{
  "n_kv_head": 2,
  "vocab_size": 2233,
  "norm_eps": 1e-05,
  "qk_norm": false,
  "parallel_block": true,
  "init": "trunc",
  "lr": 0.00135,
  "lr_head": 0.00567,
  "grad_clip": 0.5,
  "decay_fraction": 0.91,
  "seq_len": 128,
  "steps": 8674
}
MLP neurons of a small language model. Each row is named by its layer, matrix (up: input weights) and neuron, and shows model dimensions 0-255. Each number is 128 + 24 x the weight over its row's rms, rounded and kept within 0 to 255. Numbers have three digits each.
After each neuron's rows, "fires on" lists the tokens most often at its 100 highest values on Wikipedia text that the model never trained on; "fires in" lists the words (lower case) most often at its 100 highest values on Wikipedia text that the model never trained on.

L3.up254:128100135146104111120118107143137174119159122141147123148116122079117165120106137121150103083138134097093135134117115122134135142134126142161132144143123175149122186180128125108143156078119081135119111156143146137135136098121120143141120106118127107148185184119181107121152116183099134122190130168145122145133155111099148157157150132152111080127126172144098105086153058159121150136149069134102163117076138070099119146129113138106106116138106103158145128133142111152136105114087094120137123130134156144166143157157130150134099122126127117096129154095166157121114108162140080106147116150157136107151166142111164108106097169099125126118132133126120097108125096146150108118106110118121156130147117116117144129126129109131146109094083115097120099143111148131097107077158106
fires on: " for", " up", " in", " c", " on", " ac"
fires in: "for", "on", "up", "in", "released", "at"

L3.up991:140119108117120140138156129147139188084115142129133119100133113115161110096126123118143087109109157127134132145118111139124171132105125142137159116128095120089115147127143132110119142156137126156092109128128142122124140138130155144126131130091160122084170108086125101116152139123124113111129160164123112124113120155127174186129153140143104103126129165173109119101150058138130100149122088132113135146109153099153113138117160099117123148089149120140085163147100152151111114101091141171101124151129154109145108160170133142136151155135083124112080173137086139137124077175122107152163163167155073149142132135083078108122087187092095170115133139150135131123138126127118138130098114127139106144133125133115169134106133101164164106138132178102087133138153097120151130066102127
fires on: " at", " under", " in", " near", " or", " on"
fires in: "at", "in", "under", "near", "or", "on"

L3.up816:145117138138112147131156136133152147075157139153110112137118094148125126152158169146133129144139155112093069077119129104110116118101140120085158100132118094113136125137159130113116134141139161109055112139119105126140097096089128133137134086120131161132138108172212122116149118152082189108126158106169116140124140119163117115134173133128125146114096154127095105132122153145139175168110132102192128110086100147138094141109170129140130147161135104170137135130121109128116136144115115147154164144143112115125139136145140150182105108154148083099164142106132094126116145139118114077112136131158126084124139121102145142178108114161104152129118154118134163143127149095159147110162136155096152142153127097118105111111089103096092113138096110112104113133087140123127138116095107
fires on: " In", "In", "On", " On"
fires in: "in", "on", "international"

L3.up440:147078134112172148124116098109083160115127132113167108108125120102123144137104106108134096100134145121103144112119131145131144161134135117144136166139146159165129192172135118108107154096107103118120106140122146129135117072143107154105139109099106141123132096095182093126143118137093115110150130132181149142119144167117108115117119102122152138127129153159105130056114105133136139138142115144119182094087107073122096134097103129100123137096117066165113150125097110140134144127107160169136142135126162141118149170177111126109088141147131107116138123104123144170145128145125083122137128176169118126172158147102141138126120135113130123134128163135104099150125109154155130156099108127121106178173155122071093127106128071149145114132121158102071137124136131103138120089116143
fires on: " of", " and", " also", " only", " ac", " that"
fires in: "of", "and", "also", "only", "that"

L3.up349:125089124130168144112146127098128101148150144145155128088149091105139120099130163115150082095113156080106100095141129151147152172158127144129151155109120161111162165136144149118108120146126110096096123147121142138116110141096157168113094148119145134104171126127155112130151143149124131132131136140159133135155112150141165146133121127145103117092114144118147117117122069137136160142107113126116105129092157078081083113112129105120166124085134149183126161146092155161131123140122113139144106103129126121151159111136122145150125126111151142088155150110111170161112146191162134106159127153161088093143165136138127143143060114106146115126109113151133082125142150111127118144125090119074138168157126161147123135101132157105131113170093145121084105092106080117070153117098117
fires on: " at", " in", " ac", " A", " Ac", " about"
fires in: "at", "in", "academy", "across", "about"

L3.up842:124116134133135147157144096121162110120140127103116128113092112087166106151106108117101100108131107124126120143138156141134141178098157139122156119170131107128130138159093126116106137117137117151101112157114157120107115116133168138114053118149144158114155122118123129138146123093159146118063151157155098113122178122119136174108102137142186094118134152137095060145116099150125137123137139107134131111140147102120115157108104112118070128160132074111131173120094132091119085116133118090132115128152099167080118107166105067164076146130145141127157184144095165143158131157151102120130139152098115157107125110136093092114106148120137139117132141108121116118128153119163110121137138126144124149131105116121110151078196108156085125143145136133151111113119187120138135100130106
fires on: " as", " ab", " a"
fires in: "as", "a"

L3.up652:135145128134136136110133130138130091140132154134121146145131119076127126117132111099182120089146069122084137123143090117120083145148132144111149131162093121126130137134118142162134159138130125125106118146093118104159064163139116068137113133127132152112138157109138134093157115152097155096127150147157120144142126130123098161117169174158126072134132118142157128089102160075121188166114148177142092119102111085100108124077138133182099135166147060135177142108146117134155093116124110121134137136117125146119139163131150140145135121135127131131131139130141111075110128147144107088147108123167121123131118139153112108115094153098141139199105131130142126124140102143096169112129163148116099094130116117098146159089126109150081084091147129139131119125097112117077110140127126
fires on: " is", " she", " contin", " has", " he", " also"
fires in: "is", "she", "has", "continued", "also", "he"

L3.up241:152131141141155109184143120120099110119143120155105108117123123092133097135082097123166112113175117120094169110117116130109111146106134148149126155137090132161156135149098126126111145129119085134079103148112107177166087140104138132098117154105133130132138123160144099105132137161094162089168140139164126134112150148125119146153158106167127091157129168125095072132129120132089123123109089156100129112098097120133136157117121159082087111137143095168150091125109123180114119108113150115112132134105144162085099144183140135145085136141136129116105155135118146148115141147120140151098135166140107128108126136163129125132132173093108160159160156159164101172139097148110122132111145132135146114139075079148182153100144144125126103140087156172113142133112082119121117111116099
fires on: " he", " she", " also", " then", " and", " He"
fires in: "he", "she", "also", "then", "and"

L3.up594:141138145157107124173116120121119169117159132134126132101102113113130106072134146108119140111098123097124141107133145138120126123117124160144138110153071122157135161138125140160172143132075116127138146129148120107175106139115159143129085114095137171095159108146140131087176108140116181101120124116166136159110144133121154153175136170150100101099150145165150150095124112125130163163120158157158156156102094108100095139121122118150157146173144146152105119118100169114140112126111168095131104090117092128144098160174146118135101087140116111122119114097108142109129117147142111115134150180114127124116158101149135133137145164116113158151138122125100137123096084164129137126120139128111150090140094108078145139095106131102163093150106159132162120111121047164092092107100134
fires on: " which", " It", " contin", " se"
fires in: "which", "it", "continued"

L3.up515:134161152145164136163144150098155119136176124143099147137109105100162136118120108115117155127130149072132092121153135123149114140145121146143152087124125102112085131143157145083128111121158144121099111159095123088171091146116168163075080156143120142092150165091150110115112113132147122129107153159157096132128164169134110139074160124159138136084080106114141109130142130124111129162108140101121122125113136146124154134114163101129111104121184127152176149142095118110093106140130152138122101159158122103124164076145120146148127073121136147116168166118140107158143115108133086157155165119132105121154135111130154120111081128157123096132109169101106098130078144146169113107130119113105135151125178090118116076110125096138122139113132084125137153097116163128146143119130115
fires on: " the", " Con", " In", "In", " in"
fires in: "the", "in", "international", "website", "connell", "his"

L3.up88:134120133133112112131115096136133159095157119106163141118096100112133152151117104094117073091134128118088156147132102187170069168167203103183132136143101120139135127139112133142140129161131141113139100100116141145153091113134091116137110154132135121112145129145139131074189098149123167112156130165151127152143162142104108103181145139150116073125113135154133129138128113125115148156102139154139146133098121072123143119117141137128121151119122119149136092112126134132117117132120144137143092123109115158107046121142172101128067171105150092107140124133069111106117123141124062122150129150155133116122125150126114123164132177137155143179149115124147142146137086123157138123136131130138139118151107149115152119066145130131111112118149152112099107101131093122125101109137118
fires on: " also", "com", " he", " then", " fin", " by"
fires in: "also", "com", "then", "he", "finished", "by"

L3.up531:153127080122091137168108126121140137140138142139090113138125116120152109116111146091164107088119098108139134113154126147120162161106144143154162090121132106095106122142156151113159122178117112140101105103115133112091142111106140116073089192155122165148165114089186067132119142136143105134096136172124130132131125107109160127109127132136165117094140172119126121107133113115153146176111124134136136190125122115138136142111185109137134164139105115119112172145103158133108130106111100134121132147139089157121142107173101162133118109127132159093079152161113139119147097176145129100100157147152113137129140074142103133164091135080110128117098109114155127119083109118118150144108138162146104117113110128172132170100124143128136162126115121121162098077121077106145118147146135
fires on: " a", " as", " The", " per", " en"
fires in: "a", "as", "the"

L3.up762:133119140150126114164101120128117161116137116123143140105135091109165107177117117124114089081127100141060147156109098146112122152100149135136129125172102120103106157114087141149118154130131160161143090128127123118159082129156106123097114096139138144131178141120161123075160109112109117111122139132174122096145154127100180161127149145131130099141117162180127174154102115109127121118129136162144134099121103128111118127123113125138086158128137088133125095140067141144137111106115164110112107120124122170116106148145112128156095147146153122152146151113101132157114115187164115121150150125172077145146163127141120097122094156137127145160109172135172148127134096133144090113116138130083151073157135108094136180082107102125089092111134124128148114137115129120136106089162092
fires on: " be", " also", " later", " ev", " he", " contin"
fires in: "be", "also", "later", "he", "then", "continued"

L3.up77:117118108106093105112151109092144124136128159136161093152114126070165118146086108145157120109130105100138112103160115129120122134127129113100193099132148096109123129150088110160173094112139115155151141121146125089119074117093144118095159184138124109117128176104152140119173115181115123158169180160161141122116106122109127172122147111144106110110120077124126139090150135110090153122116117150075137156148112091157119143155164145162110173112130128102158121119120182118126113133102086125135118172158126154101143091113112179168103140120127132114069141125165152122133130118152126086144099160159118111136128123137136118112106120100088141156156152126121095100141109113113155107130124109144127145123098119148165106134158127152122131108167142123139137110088140126139134073129118
fires on: " a", " as", " by", " k", " one", " add"
fires in: "a", "by", "as", "one", "addition"

L3.up868:134079073134118121137119137145116150085148145144141135158124121106137084133112154133193118106126128123109146086116093148111172154151141129137139131104159138133139157189162102104150139119102123139150102131132119119141113109102177138111136142127135140127180112125169086135146121108134130132124121131148109162144142133129151144100116140145139152130115165168101122134178072100125082154131081118105165150111065161185109130126136096123119142087141071139111167126102126143114131141077153145144119128134161151141103092159114150155104136117160094121133136100146135133105101136131094154180139139135094141125153108096121122143077143114130117176128149117130102125128131156110108096128124113077102172164101104120158110131115111123141145139082181088094122121105150098131129102155107
fires on: " not", " be", " can", " also", " may"
fires in: "not", "be", "can", "also", "may", "t"

L3.up855:115142139160162141108109128114118132146129180136148121073113133109141094114151110136133118131147114146107161114111102127159105179102137141156126129171150151137143126135121148126140193093113117114137151158129129119151087099114117176096115133105145124093094087101105157145160101116115112136163143154173155137133124145150131188117154132145194073156127193138125129116121122129108143156103098124131143139140088133131103138102138117101143140108155124115164147129106144156133143120123140125163105080149131111146143127131126104162122132097121114122192134146106125149155112166141110120099135147147103139146164144153068131145116141073140145102113121128122107147129104090136157137129147165138109113110123110100125107111133068169091088108120140127125154151125131082130105050145076
fires on: " but", " dec", " consid", " k", " prov", " b"
fires in: "but", "considered", "keyboards"

L3.up165:128099133125175115119132134187157171117143134112127150120123096105137130151097095125166073148109128115104119114138108127123145143136127132100139168160116136090134144148160144099121142097107072127114099125127151126131120110139116146133136106111127108086189107118182122130143139138113116118125116147115122130149144124089162150147189110172127126115129177137089098148120072168126122141133140137114139100116106099116118135123111151095095140162132098153120132152100119154105123135093122122112171111152131126116150152167144143146101105144126148137135122109171170123139093171120106131172167153131124125193196083124131113132084160101137135147122111105133099150129136158168142093137124100085125147118139091145167151085104102117135096138118134087178092143117157105099106087142119
fires on: " rec", " over", " a", " in", " up", " an"
fires in: "in", "over", "a", "an", "up"

L3.up51:131114125119153110153128123104145135130163119081136155144097131104150107145088139153151101141091142129098121128138104148113144094133114139069143102149157151126147166132122113087110116113118138119097088121120085119071106113126122115131148111156143127157163125079194071133114133107142100135185114177187108113124097095136139139106134119137119212117092145172094144112139100114092112145108129127128150147130115140144121147107146116153102137147105115139128149104117127162117130147078120105172120149131151166128123125163110133137135125151085153100133132108140141119124142146152132126155129129129131165098113127086174096120110161140114080156156146158141109116112141149167094122138163117087128120135127132139158133109147151172135103111087145079098111138090170109128131078168132
fires on: " to", " not", " also", " ex", " describ"
fires in: "to", "not", "also", "describe"

L3.up854:135138122126151107107115089127152145144123135174116101141109121131109097086081132171119107071124137122127113078142135123145130157086158154111118142169116122128142153146110110124123132096111147110051114150138175121121108130173116110091118131121074137099104121142165114108186148184110142137125125129182118127121102156126126118112155084134147141106115123150125131088167103159137136145138132088149135177091126145143125120100128129122123110129140101158158112113112130149105115117090102134128129170116113157127154136162133058173129153131137161113126177136137160158122128156135121067178131168159097142173127130145129110124115141100116135137125168140117182107149135135154131143162096159123125129166143077106109154082110114080115122142132139135147103129097133140110140101119112
fires on: " In", " On", " At", "uring", "On", " After"
fires in: "in", "on", "at", "during", "after"